config = dict(
    num_hidden_layers=11,
    hidden_size=768,
    num_attention_heads=12,
    num_key_value_heads=12,
    head_dim=64,
    intermediate_size=3072,
    vocab_size=10393,
    hidden_act='tanh_gelu',
    norm='layernorm',
    norm_place='pre',
    norm_eps=1e-05,
    positions='learned',
    qk_norm=False,
    attn_scale=0.125,
    bias='all',
    tie_word_embeddings=True,
    parallel_block=False,
    init='normal',
    init_std_qkv=0.017,
    init_std_o=0.00362,
    init_std_up=0.017,
    init_std_down=0.00362,
    optimizer='muon_variant',
    learning_rate=0.00149,
    lr_mult_o=3.0,
    beta1=0.95,
    lr_head=0.00441,
    max_grad_norm=0.5,
    warmup_steps=200,
    schedule='wsd',
    decay_fraction=0.686,
    decay_shape='pow',
    final_lr_fraction=0.0,
    batch_tokens=262144,
    max_seq_len=512,
    doc_mask=True,
    train_tokens=1375000000,
    max_steps=5246,
    dataset='wikipedia_en',
)
MLP neurons of a small language model. Each row is named by its layer, matrix (down: output weights) and neuron, and shows model dimensions 16-79. Each number is 128 + 24 x the weight over its row's rms, rounded and kept within 0 to 255.
A block is one neuron, or neurons of one layer that tend to fire together. After each block is what it responds to, as a language model described it from the Wikipedia text at the highest values.

L7.down986 [151 109  94 142 153 103 124 129 107 139 110 141 112 142 120 134 133 131  99 153 159 136 113 172 127 133 118  97  92 126  95 145 120 155  97 137 105  80 121 126 160 119  88 106 130 111 109 153 138 121 128 117 126  85 104 154  99  96  71  74 137 122 130 151]
L7.down3011 [146 152 120 157 162  87 131 124 147 119 106  99  97 140 129 134 147 137 138 160 113 113 124 102 147 143 119 113  99 158 146 147 104 110 103  87 133 109 122 152 120 114 107 136 151  91 159 160 165 137  96 162 118 112 125 137 133 114 125  99 153 140 121 138]
Responds to: Verb stems about to take an -ing ending, especially after commas, by, after or not, such as peak(ing), not(ing), retir(ing).

L2.down530 [ 81 118 116 106 137  84 148  49 113 139 137  99 137  84 165 140  81 144 198 138 159 120 130 141 171 128 109 119 135 133 110 132 118 173 129 120 131 109 147 145 136 133 130 195  96 150 117 138 154 116 119 136 131 122 177 106  97 182 111 163 125 102 106 113]
L2.down1030 [126 175 143 131 142 170 156 149 106 117 115 127 126 131 107 104 128 131 125 147 119  94 166 121 125 123 171 105 130 140 119 123 133 138  78 149 118 172 112 151 120 122  87 112 112 156 150 131 152 123 111 142 149 139 116 141 127 139 132 151 160 132  88 134]
L2.down1906 [125 160 164  96 128 146 136 134 105 128 140 118 104 157 132 113 109 126 116 104 102 134 145 150 124  62 150 137 175 144 163 128  75 129  99 170 102 144 123 179 110 140 180 124 102 149 115 147 150 116  94 121 143  61 153 149 100 145 109 113 127 125 168 118]
L2.down2448 [127 122 116 168 117 129 122 113 132 152 151 130 138 120 133 140 108 158 133 127 131 146 129 122 118 108  99 147 101 115 103 132 197 116 159 135  78 104 176 196 105 152 122 162  99 165 170 122 117 121 136  95 103 142 131 136 171 134  98  90 140  83 131  99]
Responds to: Fires on tokens inside an unfinished number, word or code, mostly in tables: decimal points (18.0 (64.4)), parentheses before country codes (NZL), and mid-word fragments (infl-u-enced, bl-ank).

L2.down371 [132 132 106 183 133 154 143 149 123 110 125 135 141 141 130 109 119 107 127 141 138 135 109 129 118 128 109 155 155  90 113 142 101 106 125 128 107 113 139  73  79 142 130 143 136 144 119 133 148 123 165 119 165 142  97 106  79 158 152 149  92 150 106 123]
L2.down755 [135 133 113 108 130  91 125 145 132 126 126 148 155 160 116 112 137  95  95 111 110 106 141 159 122 119 144 143 136 163 137 105 113 110 118 137 111 160 120  86  94  99  92 155 108 126 115 136 127 135 128  69 155 113 124 140 121 168 107 160 132 141  61 180]
L2.down1141 [136 152  98 110 126 142 145 106 103 142 138 143 125  94 153 121 101 174  78 116 102  94 148 142 107  99 113 151 180 153 145 153 101 117  74 121 138 126 124 156 139 154 155 113 178 133 130 157 120 127 129 114 170 153 118 182 123 153 176 130  51 115 119 151]
L2.down2143 [129 150 154 126 132 132 108 142 176 132 110 186 134 136  92  97 145 113  39  95 132 130 142 184 132 143 126 165 158 122 193 107 157 152 132 178 103 139 147 108 157 111 143 157 105 151 137 173 142 131 126 207 121 165 123 106 153  98 176 137 134 139 134  90]
Responds to: Tokens that open a following unit: LaTeX braces like ^{ and \frac{, colons before lists, mid-sentence opening quotes, and word-initial pieces (re-, Dest, Com).

L8.down639 [129 133 151  98 112 117 136  89 142  81 116 121 153 106 133 161  93 147 109 149 155 146  93 140 159  94 133 115 147  86 112 122  96 110 119 108 115  86 132 123 134 121 148 182 141 109 143  99 118 167 115 137 143 123 180 126 112 136  73 160 135 143 116 130]
L8.down719 [150 139 135 136 128  84 143 131 104  92  92 135 106  47 128 116 176 122 105 152  70 114 120 138 117 125 141 148 112 152 123 127 106 125 145 118 155 170 135  96 125 128 116 116 119 131 110 104 180 126 134 138 117  73 129 121 128 102 154 105 147 150 125  94]
L8.down800 [148  83 118 127 157 120 113 104 101 100 119 144 152 105 113 118 128 144 115 123 163 130 145 154  96 123 127 110 110 143 131 168 146 102 134 137 119  97 176 123 139 115 172 166 130 131 153 139 105  94 137 127 151 115 160 136  97 105 152 112 148 129 137 107]
L8.down1047 [139 149 155 131 120 106 133 159 164 115 136 166 121 136 127 101  90 110 139 132 137 146 136 133  68 124 136 121 115 164 142 127 126 125 108 120 132 140 119 112 161 125 119 119 128 123 145 160  58 164 146 114 150 126 138 115 121 100  85 105 175 110 160 136]
L8.down1690 [154 127 179 106  95 120 139  99 142 124 178  99 125 136 148 128 114 153 129 145 105 106 115 152 146 127  95 162 121  92  98 120 156  82 130 163 121  98 101 118 122 144 107 150 141 143 161 137 149 111 139 142 107 130 136 136 173 154 116 169 113 125 129 148]
L8.down1874 [147 123 129 149 158 148 136 114  78 154 103 106 117 151 130 164 105 145 128  99 143 155 151 111 111 163 161 137 181  98 137  96 151 116 154 141 122 134 147  89 120 120  94 162 105 143 153 151 107 131 119 124 118 134 118 141 102 151 145 136 112 154 104 117]
L8.down2502 [117 156 137 102 108 140 119  86 124 137 141 130  69 131 102 176 140 131  97 125 138 149 120 123 140 129 107 158 133  89  95 108 179 135 118 150 129 124 113  99 114 106 111  97 116 138 165 114  88 144 118 151 146 119 105 136 146 145 127 126  83 175 105 125]
L8.down2683 [120 130 107 149 142 160 140 117 114 168 106 133 143 163 131 138 143 128 159 160  96 144 140 138 160 126 145 122 154 138 108 124 140  88 138 130 108 131  91 154 109 117 114 122 116 112 131 119 143 129 166  92 146 140 148 145 114 130 192 136 133 131 137 123]
Responds to: Opening quotation marks, parentheses or dashes placed mid-sentence before a quoted word, aside or clarification, e.g. was "popped", retirement (unless…, treatment—no matter.

L2.down676 [115 157 155 146 160 120  90 121 136 128  84 118  99 134 134 106 142 123 157 125 137  92 144 139 139 128 100 112 130 131 148 120 131 101 141 129 141  71 149 114 138 122 108  90 143 108 128 157 104 104 144 144 120 113 120 140 154  83 163 143 130 136 120 144]
L2.down1068 [109 161 110 135 165 122 118  91 104 144 116 118 119 111 133 129 135 148 123 116 144 127 128 141 108 136 133 125 130 142 126 126 107 137 154 102 120 135 108 144  98 107 137 112 140 124 108 147 101 128 138 146  72 154 124 151  86  78 145 123 143 144 100 148]
L2.down1597 [117 129 118 146 153 158 132  82 108 141 119 109 108 102 143 136 141  89 138 141  89 132 108 107 128 113 135 117 134 155 120 103 167 115 114 129 116 129 142 163  67 125 115 110 155 139  87 113 140 119  93 132  86 146 117 145 123 104 121 112 147  95 127 142]
L2.down2802 [112 130 102 136 156 158 115 112  90 176 123  80 145 168 100 139 160 128 154 137 129 142 100 132 107 150  99 134 115 137 127 101 159 118 144 124 133 109 125 141 113 199 102 147 129 124 162 152 118 101 121 140 151 104 130 132 135 128  80 139 128 135 138  97]
Responds to: Male given names, or their last word piece, right before a surname, often in tables and credit lists, e.g. John, Patrick, Kenn-eth.

L2.down771 [103 125 110 103 131 126  98 129 140 167 130 135 134 143 149 121 108 130 126 201 199 108 131 117 103 108 143  89 134 196 135 117 100 158 143 117 113 132 141 116 182 106 147  80 118 162 117 171  84 152 144 134  75 151 125 131 133 158 159 161 131 147 122  99]
L2.down1342 [105 170 111 123 119 112 104 129  93 148 109 161 120 104 129 126 104  92 162 102 116 115 105  97 109 162 114 151 148 123 155 130 147 143 126 126 132 102 112 112  83 131  78 106 143 151 171 126 108 115 129 122 131 132 154 200 135 157 124 165 125 139 136 108]
L2.down2335 [110  85 172 158  85  98  80 153 118 116 107 113 100 132 139 128 127 144 155 149 138 152 136 162 152  79 126 112  74 150 123 123 110 138 122 159 143 130 149 140 133 152  99 161 103 128 151 156 100 112 118 139 146 105 129 128 175 127 196 127 135 119 100 151]
L2.down2704 [160 105 141 107 120 109 139 154 155 156  85 101 105 112 125  90 130 145 174 119 182 162 130 160 169 112 116 148 119 155  91 127 183 139 150 107 146  87 108 108 108 137 118  99 118 141 136 134 127 114 100 139 196 160 125 159 115 166 149 117 142 150 148 142]
Responds to: Single-letter n or m (or N, M) tokens that begin a word split into pieces, such as n+itrite, m+anner, N+PR.

L7.down1028 [145 171 147 139 131 150 132 196 110 121 129 122 175 136 137 126 108 122 140 158 143 130  85 113  88 112 134 145 113 117 125 112 152 175 153 149 103 130 126 112 141 132 124 149 170  94 125 123 121 131 159 118 152 135 109 118  92 110 143 110 128 114 135 136]
L7.down2002 [134 138  96 115  89 140 150 156 133  86 118 118 115 175 145  95  83 153 111 108 101 119  78  99 120 154  91 173 136 137 130  99 103 132 140 130 158 149 115 125  97 134 137 129 147 106 159 118 166 118 156 116 130  94 139 118  82 138 124 143 121 122 112 141]
Responds to: Two-digit pieces and decimal points inside numbers, mostly in tables and statistics, often with more digits after, as in 11|4, 23.|2, 14|th.

L2.down1983 [103 113 134 137 133 154 145 127 115 117  81 152  73 125 142 144 157 108 134 127 123 137 120 116 131 119 138 134 136 106 107 121 154 148 177 106 116 128 148  73 106 123 142 140 135 171 187  93 136 163 155 147 127  99 119 161 141 144 123 111 151 104 110 140]
L2.down2241 [ 95 142  91 132 143  94 135 109 126 135 134 125 112 106 106 109  97 127 149 145 114 143 168  86 116 171 108 119 106 147 140 160 157  89 122 129 116 140 166 127 120  82 131 111 114 144 139 110 144 116 124 142 100 140 162 145 108  92  78  86 155 105 118 149]
L2.down2302 [127 178 130 137 127 105 101 133  99 130 148 113 150  81 180 154 130 144 195 146  96 127 140  75 118 164 109  99 117 109  71 104 139 163 118 142 153 123 155 131 118 129 176 153 131 100 162 157 114 136 106 177 120 109 138 125  96 116 113 124 142 143 149 113]
L2.down2457 [124 160 153 149 118 135 119 145 184 128  81 182  99 183 120 118  97 124 102  98 184 130 112  97 125 128 133  96 166 104 118 171  90 188 128 152 155 162 116 111 107 144 130 167 118 104 115 125 121 109 114 100 111 133 102 137 121 160 169  94 121  99 140 141]
Responds to: Words, often word-final pieces, about presenting, showing or public appearance, such as present, interview, exhibit, show, speech, concert, and appearing.

L8.down1219 [105 143 103 118 147 149 168 127 136 128 121 109 121 111 122 123 217 126 127 105 111 142 150 147 134 142 159 116 140 127 105 132 142 136 154 149 161 125 154 147 157 149 127 143 113 182 118 122 110 117 104 164 145 125 102  88 101  84 110 115 124  92 145 157]
L8.down1416 [147 145 121 118 111 129 165 128 139 119 155  84 110 149 144 139 111 134 122 126 174 162 134 149 123 150 171 132 124 130  87 138 123 127  82 105 131 152  96 126 101 116 114 173 149 129 136 122 142 110 136 171 114 126 152 151 127 136 180 115 149 134 136 124]
L8.down1573 [104  96 113 124 146 102 102 157 121 166 109 154 155 177 163 112  96 126 128 136  88 109 130 130 164  98 159 126  99 148 130 148 143  80 155 161 161 109 101 127 143 179 109 103 145 105  97 113 175 128 127 110 149 135 150 146 158 174 117 157 122 128  97 132]
L8.down1722 [128 114 148  83 132 107 113 140  93 138 115 110 145 108 165 105 133 185 102  99 162 126 203 131 107 134 177  96 150 131 153 106 131 144 107 128 143 103 122 126 131 104 106 121 125 146 156 151 104 191 120 121 146 159 118 126 127 144 118 123 135 114 173 106]
L8.down1981 [158 120 112 141  96 121 104 119  87 144 119 164 140  77 148 154 126 114 131 112 162 114  97 167 117  91 138 128 136 104 127 103 129 108 143 123 125 138 112 133 130 103 142 169 154 136 138 166 153 130 123  64 103 130 194 177  89 117 132 131 148 131 124 107]
L8.down2501 [141  92 128 109 122 148 113 167 136 140 119 141 133 108  95  94  66 118 162  76 116 117 111 146 141 133 163 147 110 115 139 120 161 160 121 203 106 172 131 115 164 105 125 162 137  56 152 142 125 178 110 102  84 124 101 129  91 118 110 100 144 144 107 144]
L8.down2880 [129 124  98  97 120 113 126 141 164 171 138 133 102 104 113 126 132 137  96 149 156 123 147 121 140 103 134 150  72 149 141 144  77  93 152 164 134 142 114 141 153 103 158 149 105 167 124 124 102 114 104 134 146 144 107 164 169 173 104 118 110 119 139 126]
L8.down3047 [119 117 150 110  90 143 112 154  81 107  88 101 131 162 133 127  98 140 117 131 161 112 153 126 155 118 113 101 178 145 129 174  93 141 197 127 149  90  79 135 134 101 125 149 136 117 122 129 142 116 122 123  94 131 156 110 147 136 141 141 142 139 143 161]
Responds to: Single-letter first pieces of words split by the tokenizer, mostly M, S, N, m, as in M|ore, M|ucca, m|adwoman, S|ally.

L7.down893 [127 146  96 152 136 133 126  64 125 105 150 136 135  90 154 119 104 105 179 149 147 104 155 139 154 103 105  79 109 120  87 185 130 100 137  71 132 133 115 138  88 163 141 107 139 131 123 126 118 145 133 155 101 152 138 143  99  92 118  98 145 163 104 137]
L7.down2568 [112 147 102 103 144 155 144 144  92 121 132 111 101  96 164 121 130 137 133 165 166 125 146 125 162  94 128 102 120 140 141 174 118 128 144 135  99 137 145 115 106 142 116  96 119 116 139 170 159 152 146 132  86 145 116 157  94 144 186 126 142 117 120 117]
Responds to: Last token of a person's first name, often a word-piece ending, just before the surname, e.g. Laur|ie, Br|ent, Ken (Macha), common in tables and cast lists.

L8.down126 [123 129 142 119 131 164 102  93 109 158 104 143 127 119  59 123 123 124 142 123 119 146  97 126 113  88 108 113 128 137 134 138  85 180 116 102 150 157 123 150 110  79 107 124 130 141 147 121  89 112 156 150 139 126 145 138 116 102 147 146 154 141 155 101]
L8.down172 [108 163 101 168 168 144 142 102 119 133 133 138 138 100 166 118 110 122 163 123 102 134 149 125 164  89  96 111 176 107 125 121 112 100 147 149 108 151 106 145 128 157 134 118 173 129 143 137 151 121 143 114 116 128 128 101 102  98 108  97 112 132 158 125]
L8.down223 [132 161 158 106 122 150 139 122 116 131 131 130 142 160 101 103 125 196 130  91 131 127 111 126 130 138  92 126 129  60 103 145 147 131 185 149 113 124 103 108 114 126 161 124 104  94 137 105 150 127 132 105 119 134 139 172  91 121 120 117 162  85 107 122]
L8.down708 [132 156 129 114 165  87 129 163  93 102 167 139 147 146 129 124 133 102 131 119 138 169 140 101 134  99 160  96 104 111 120 103 118 119 109 173 134 124 137 151 110 127 164  94 137 103 131 105  82 119 119 120 121 152 169 149 164 124 124 129 168 132 127 149]
L8.down1067 [138 141 129 164  90 106 119 119 105 129  97 161 105 123 115 133 110 104 159 164 105 164 115 111 125 127 106 149 107  95 145 130 169 126 119 140 137 113 159 155 122 117 154 104 149  95  98 133 134  81 141 133 159 132 138  89 122  98 146 151 161 101 155 127]
L8.down1163 [137  91  89 148  88  92 138 140 119 163  76  93 124 103 148  86 135 134 147 165 122  76  82 149 104 166  91 132 135 118 143 152 136 118 147  96 125 126 168 157 127 105 158 118 110 134 113 114 161 148 120 135 102 124 148 130 119 143 101 117 162 132 158 134]
L8.down1208 [116 141 136 143 115 113 130 119 133 142 159 113 105 109  90 119 160 144 107 128 100 118 117 149 142 118  93 119 121  70 175 123 167  81 133 135  81 155 135 118 169 157 136  94 128 142 170 102 128 150 148  61 113 125 167 117  98 130 134 104 121  82 117 107]
L8.down2802 [121 144 121 137 100 138 120 151 131 154 163 139 127 126  56 167 152 126 143 127 140 139  98 117 124 152 138 153  91 113 119 101 103 117 147 161 127 125 160 102 154 203 169 148 141 117 120 108 126 130 147 109 124 129 116 141 116 136 137 100 143 100 120  82]
Responds to: Decimal points, thousands-comma digit chunks and score separators inside numbers in stats tables, such as 24.2, 3,273, 2–1.

L8.down472 [139 122 142 127 162 130 113 145 142 151 173 110 119  72  99 143 116 128 143 118  86 167 121 162 143 165 125  96 143 157  76 132  99 106 142 141 112 106 161 121 126 114  99 157 143 110 124 118  89 147 131 167 153 144 135 131 178 123 144 144  99 104 138 132]
L8.down642 [ 72 156 157 114 162 167 149 142 118 116 162  87 112 151 143 117 137 154 143 137 158 170 132 154 129 101 136 132 137 120 105 173 115 125 128 113 126 134 125 135 163 160 122  82 146 128 138 146 141 143 138 131 118 181 112 192 120 159 123 116 174 142  96 114]
L8.down1374 [ 93  82 141  50 103 128 136 187 142 134 110 151 138 135 144 141 150 115 145 133 200 123 148 153 124 191 124 118 132  89 152 101 127 146 112 122 120  86 162 136 120 101 132  90 117 145 118 135  87 119  77  94 135 109 108 104 140 122 129 129 154 116 123 157]
L8.down1593 [120 127  75  92 136 110 133 132 151 141 170 165 130 108 149 121 105 148 156 165 176 144 136 122  80 154 158 121 148 130 136 124 153 139 118 160 108 130 135 112 119 127  97  98 184 127 149 153 151 164 111 160 192 105 106 159 125 112 155 171 136 122 153 150]
L8.down1952 [ 86 125 135 133  97 137  82 120 114  92 101 107  80 145  98 112 154 148 136 151  50 138 158 128 135 120 116 137 138 125 135 111 136 123  92 113 110 117 122 137 149 119 149 165 121 161 110 147 162 120 146 146  85 128 149 140 129 120 213 177  90 128 103 179]
L8.down2221 [101 134 131 127 134 136 144  88 139  95 127 118 129 147 132 127 121 118 120 132 156 111 114  76 161 132 126 151 131 130  92 132 128 149 124 147 142 142 129 141  88 113 109 127 145 116  89 125 121 113 159 132 152 119 121 113 102 152 122 115 167 104 138 144]
L8.down2907 [ 95 123 140 147 133 135 173 131 130  97 133 160 138 191 194 143 156  62 106 132 163  89 132 152 149 135 139 116 111  93 108 128 103 127 140 167 157  93 186 121 129  96 153 179 152 145 123 110 133 130 107 134  99  88 128 115 112 103  96 129 127 136 137 105]
L8.down3016 [ 95 108 137 116 141 100 131 126 113 118 117  61 102 113 176 150  95 106 150  95 129  92 135 123 121 120 127 122 183 112 156 162 122 119 122 111  97 144 168 156 129 139 152 128  85 164 163 138 149 132 158 117 128 123 131 102 132 157 109 142 164 124 116 159]
Responds to: First names or initials of people, and the end of a split first name, just before a surname, often in table rows, e.g. John Shuster, Charles J. Buffone, Michael Paris.

L7.down577 [127 108 103 144 124 120 134  94 121 118 134 138 118 114 153  85 111 107  98 125  91 143 150 137 149 140  89  75 119 142 147 137 111 136 108 138 144 141 128 170 138 126 164 116 142 132 160 131 132 116 178 112  98 161 145 149 130 176 100 137 115 132 159 128]
L7.down1555 [138 109 104 123 138 136 138 141 116 118 127 138 121 150 151 123 132 129 104 109 159 139 157 100 120 126 154 132 136 149 105 134 121 143 143 136 137 100  90 155 122 127 152 146  97 148 151 123 118 105 130 130  87 132 136 120 128  88  94 131 136  96 121 122]
Responds to: Articles, prepositions and word-pieces leading into a body part or spot on an object, e.g. "on the left", "broken nose", "(right)".

L7.down692 [111 118 138 104 164 145 121 119 122 182 138  91 115 123 116 113 113 116 137 105 126 164 126 112 118  80 119 100  83 168 106 154 115  67 132  51 146 139 144  84 140 136 125 148 147 154 158 111 177 133 136 108 133 114 112 164 142 185 138 104 105 116 121 171]
L7.down2309 [145  99 103 104 148 155 104 129 147 130 108 123 158  91 105 109 114 104 114 175 126 165 131 160 118 156  93 138 132 158 122 143 151  78  79 162 158 125 117 118 126 126  85  97 125 151 136 117 104 126 123  75  99 125 137 150 135 137 149  69 145 142 112 137]
Responds to: Single-letter first pieces of words split into subword tokens, mostly n/N or m/M, e.g. n-imbly, N-onspecific, n-itrous, N-aga.

L8.down98 [127 158 107 159 134 136 126 166 120  92 140 123 160 142 135 169 105 117 105  96 125 124 124 109 148  96 112 142  75 134 150 139 119 106 125 135  84 141 130 114 115 151 124  85 112 101 104 183 167  83 100 104 101 139 150 135 159 129 116 108 131 121 125 119]
L8.down712 [118 116 143 125 146 125 155 177 148 131 139 202 141  98 178 157 155 100 146 110 103 133 140 128 139 130 134 102  98 153 111 220 112 138 144  83 136 139 127 131 121 103 119 163 161 103 138 141 102 139 129  99 129 154  93 137 129 108 136 116 150 129 144 131]
L8.down949 [127 102 104 115 142 167  73 110  83 141 134  91 153 146 118 179 127 186 140 143 124  71 117 112 123 110  99 112 101 141 130 112 103 115 127  87 193 139 150 125 146 144 144  81 162 104 169 154 111 157  99 136  98 126 118 157 115 123 144 121 117 123 165 164]
L8.down1520 [118 106 120 105 142 141 170 134 135 130 102 132 129  92 124 153 107 156 127 142 114 122 105 111 133 143 131  96 120 144 121 103 146 158 137  67 147 156 123 127 114 133 104 137 128 126  93 111 143 114 154 126 117 121 119 102 132 136 117 144 130 109 148 107]
L8.down2029 [142 135 116 111 141 118 141  98 109 118 148 137 129 143 139 170 141 101 111 126 152 160 160 141 144 153 108 126  90 170 135 130 124 115 170 113 107  98 107 123 131 108 139 136 141 152 167 106 158  97 100 129 142 121 127 129 130 133 164 132 158 123 123 107]
L8.down2158 [152 111  83 112 116 109 122 112 138 118 109 125  76 132 111 154 132  84  95 111 156 154 155 119 100 178 130 135 143 136 119 201 128  97 130 110 148 103 103 151 125 107  92 196 127  79 125 103 103 137  83 121 114 119 124 161 134 118 140 135 159 101 157 128]
L8.down2288 [159 110 144 134 115 104 134 130 133 107 127 100  82 104 118 120  90 148 155 139 128 154 141 105 128 103 111 116 123 115 109 158 141  44 147 114  88 135 139 137 145 106 112 126 148 148 109 137 147 106 135 152  98  85 108 144 115 139 149 133 133 130 130 117]
L8.down2919 [150 188 110 120 120 131 106 115 132 133 148 135 161 121 157 120 129 117 123 176 115 127 126  95 127 145 113 104  92 137 123  96 118 132 132 140  79 119 134 104  85 102 143  97 137 146 143 137 125  95 158 114 121 102 128 128 113 114 127 147 140 150 107 119]
Responds to: Verb stems cut before -ing or -ed suffixes, usually after a comma in review or reception passages, such as not(ing), comment(ed), add(ing), and weaker on table-cell numbers.

L7.down311 [165 139 116 154 140 141 136 109 123  78 115 114 145 106 100 100  81 137 132 111 161 111 173 145 130 103 106 124 129 165 169 163 102 106 111 130 115 137 156 168 137 123 144 139 149 150 161 133 119 144 120 136 132 127 119 114 135 144 125 131 120 134 144 105]
L7.down2651 [107 119 108 116 140 122 152 149  88 122 119  96 185 131 165  97 135 102 128 125 103  86 112 123 152  96  84 165 141 121 174 128 119 148 129 121 133 173 135 114 126 130 176 156 125 138 154 104 144 117 124 148 138 125 135  82 141 129 195 123 149  89 130 122]
Responds to: Short letter tokens beginning an abbreviation, initial or split-up word: v in legal case names, .S in U.S., .C in F.C., F in F-iedler.

L2.down173 [124 105 145 102 113 153 128  93 146 139 135 117 188 146  93 153 116 114 169 124 165 148  63 110  98 124 131 156 111 147 136 122 131 115 158 125 153 109 173 110 117 143 104 147 114 122  87  88  76 142 134 162 132 120 148 136  90 140 170 134 124  92 134 126]
L2.down1224 [175 139 110 100 162 135 137 130 110 122 150 158 125 143 166 119  99 106 131 144 170 109 146 143 135 116 134 187 150 125 133 130 118 127 146 163 140 131 140 130 119 123 172 172 124 145 119 154 126 147 136 122 112 167 148 161 124 116 103 142 155 125 140 138]
L2.down1280 [143 169 159 101 151 145 147 129 117 125 111 138 122 104 122 157 121 112 148 120 114 138 109 154 108 110 133 149 136 135 124 150 143 134  79 153 112 113 117 125 138 149 109 166 139 125 131 125 108 142 154  86  91 136  86 156 117 120 134 145 131  88 154 107]
L2.down2518 [ 88 111 103 152 127 121 132  86 141 123 120 121 134 149 130 187 143 124 161 164  97 115 139 107  75 125  98 107  96 101 132 111 161 100 144 101 159 121 127 144 164 152 130 165  85 134 116 167 173 128 162  84  94 125 106 159 108 102 155 125 111 128 117 107]
Responds to: Single-letter first pieces of words split by the tokenizer, mostly S, C, K, V, as in S|iegel, C|antello, s|ledges, and middle initials like Evan S.

L8.down35 [131 139 164 155 122 161 144 116 143 133 108 125 115 151 159 126 158 158 146 127 130 114 184  97 136 135 129 103 108 131 150 165 134 100 160 136 106 105 121 135 100  91 160  58 140 117 137 103 112 118  98  59 112 190 146 132  81 152 137 147 118 179 130  96]
L8.down910 [152 184 132 124 138 158 116  89 135  85  88 106 110  97 110 125 113 114 109 119 116 138 145  91 136 144 146 101 140 158  90 123 105 127 124 161 137  91 152 150 106 163 119 114 115 121 133 113 153 135 136 161 139  87 156 137 106  86 113 146 131  98 162 159]
L8.down1383 [130 163 150 153 170 157 111 139 126 105 118  96 154 101 116 140 145  96 157  98 119  78 142 167 146 144 153 135 114 123 102 128 111 118 152 156  90 101 128 124 120 135  99  95 112 118 123 121 154 114  98  92 118 182 122 146 116 138 121 162 133 136 153 143]
L8.down1493 [152 150 120 138 147 124 151 115 136 138  94 104 134  94 104 120  98 154 130 123 121 165 111 150 149 105 152 112 146 179 152  98 127 136 100 160 135 118 147 141 173  92 138 109 137 142 114 101 142 130  96 150 121 130 125 135 116 107 120 118 102 110 148 100]
L8.down1721 [152 111 146 117 136 166 126 116 176  83 135 172 113 149 145 132 106 152 121 124 126 113 149 118 111 149 112 157 138 124 114 103 142 146 182 189 126 114 122 111 109 104 105 161 150 104 148  67 142 107  97 101 115 156 119  89 121  78 119 112 127  99  93 118]
L8.down2264 [110 120 174 127  80 145 110 174 131 144 128 132 134  90 122  96 144 141 130 138 161 126 127 141 109 116 162 108 118 121 114 121 101 194  84 152  99 154 120 143 155 143 126 146  87 154 117 159 147 161 126  93 123 108 145 108 162 102 152 126 140 140 164 174]
L8.down2481 [113 150 124 112 134  96 154 131 110 149 161 101 154 103 132 140  93 150 117 128 106 168 112 124 165 139 145 128 189 129 113 132 105 150 136  96 136 152 156 106 133 168  98 150  89 114 131 119 159 115 132 117 146 110  95 114 127 150 120 119 102 137 157 122]
L8.down2583 [145 136 129 173 140 152 116 122 144 144 155 119 163 112 110 147  80  90 110 145 158 106 129 112 131 103 126 147 130 140 161 155 150  65 173 188 142  98 157 123 133 142  91 110 153 164 129 171 137 154 125 143 111 108 111 145 107  92 133 138 153  84 149 129]
Responds to: Mid-abbreviation pieces such as .S in U.S., Jr, v in case names and .D in A.D., plus his/her before kin words like mother and father.

L2.down603 [111 154 181 102 124 132 145 117 120 143 107  90 129 100 121 133 132 191 131 139 119 122 134 182 188 130 109 111 133 126 130 189 146 136 125 119 144 113 136 117 150 121 106 109 149 115 121 124  94 139 133  73 128 125 118 121 141 129 155 132 105 106 118 105]
L2.down1188 [128 121 126 110 145 109 102 127  80  91 118 127 160 141  98  83 150 133 120 112 120 135 129 102 110 115 159 129  75 104 101 111 144 111 136  77 177 128  87 104  94 125 132 135 112 191 138 131 111 112 119 125 123 123 154 122 145  98 127 135 109 111 131  93]
L2.down2227 [115 154 121 133 101 115 135 133 146 121 128  80 160 133 103 113 106  90 108 127 127 158 114 169 114 119 165  95 133 156  89 135 154  51 139  73 124 145 132 151  39 131 168 149 104 181 109 119 146 163 114  97 119  64 112 106 122 123 117 146 104 130 138 124]
L2.down2544 [104 111 135  65 113 121 123 116 120 148 131 137 120  78  97 147 159 134 132 123 106 132 165  80 161 114 127 150  90 107 111 108 104 123 132 172 127 110 151 137 128 144 121 144 104 133 107  64 132 132 127 186 159 147 141 136 153  74 173 105 134 115 143 186]
Responds to: Word pieces inside medical, disease and biology terms, such as lymph-oc-ytic, prostate cancer, ocular diseases, genome, hospitalization; also stray "gen" pieces like Genovese.

L8.down426 [134 122 134 146  94 120  90 106 149 142 147 118  93 108 138 104 132 116 129 111 145 138 131 122 134 106 115 135  95 161 118 162 117  79 150  98 102 170 121 141  95  90  73 156 137  61 126 123 148 130 126 148 103 110 108 183 138  73  84 105 114  99 113 146]
L8.down1169 [144 146 105 127 137 157 142  82 136 106 128 113  91 171 156 114 148 162 119  84 103 125 164 149 120 154 106 105 119 135  96  87  90  77  83 143 108 150 126 151 129 163 101 113 126  97 112 110 153  65 133 153 147 152 126 103 125 121 133 100 132 138 125 113]
L8.down1285 [140 117  94 127 139  92 115 144 109  70 130 102 173 129  90 130 104 114 101 123 147 153  89 117 116 108  69 160  92 149 157 117  73  91 121 151 140 170 141 125 129 115 139 153  90  96 142 135 103 126 140 123  99 147 136 114 111 131 116  86 124  79 149 148]
L8.down1333 [130 155 101 117 152 119 126 135  67 111 159 168 156 114 151 146 111 103 130 145 174 171 111 107 133 141 108 115 114 137 139 157 118 119 157 121 124 161 143 128 132 118 125 164 110 130 153 124 117  80 142 165 114 129 143 167 153 122 119  96 132  96 133 147]
L8.down1371 [129 155  99 143 146 149 107 117 135 126 139 123 105 112 150 166 137 121 125 157 115 145 149 126  85 139 136 117 102 114 124 112 119 128 138 132 163 167 171 122 142 164  93 167 122 155 147 113 147 146 129 156 118 113  93 163  98 116 176 141 100 109 139 107]
L8.down1524 [144 114 153 170 119 135 118 155 165 113 153 135 103 101 153 111 111  77 128 140 112 117 106 173 128 135 127 127 187 120 103 141 145 111 146 134 146  88  86 142 116 153 100 114 125 137 137 122 124 123 129  55 104 150 109 152 131 137 146 133 141 133 124 144]
L8.down1923 [102 168 114 114 114 147 138 127 158 133  87  92 131 153  94 138 123 166 138  72 125 145  95 142 157 134 165 101 126 124 129 149 137 109 167 140  98  99 159 157 115 103 105  91 148 122 161 112 127 112 157  78  95 132 140 112 146 159 138 146 142 120 131 121]
L8.down2077 [142 109 165 138 109 155 136 133 132 134  86 146 126 136  98 104 112  91 165 140 168 134 157 144 169 185  92 132 149 129 138 117  94 106 167 152 159 150 111 129 103 165 143 144 142 113 172 101 152 130 123 116 129 152 126 104  73 164 102 152 151 112 129 113]
Responds to: Numbers, adjectives and word pieces inside noun phrases describing body parts or object features, e.g. 10-11 grooves, curved legs, broken nose.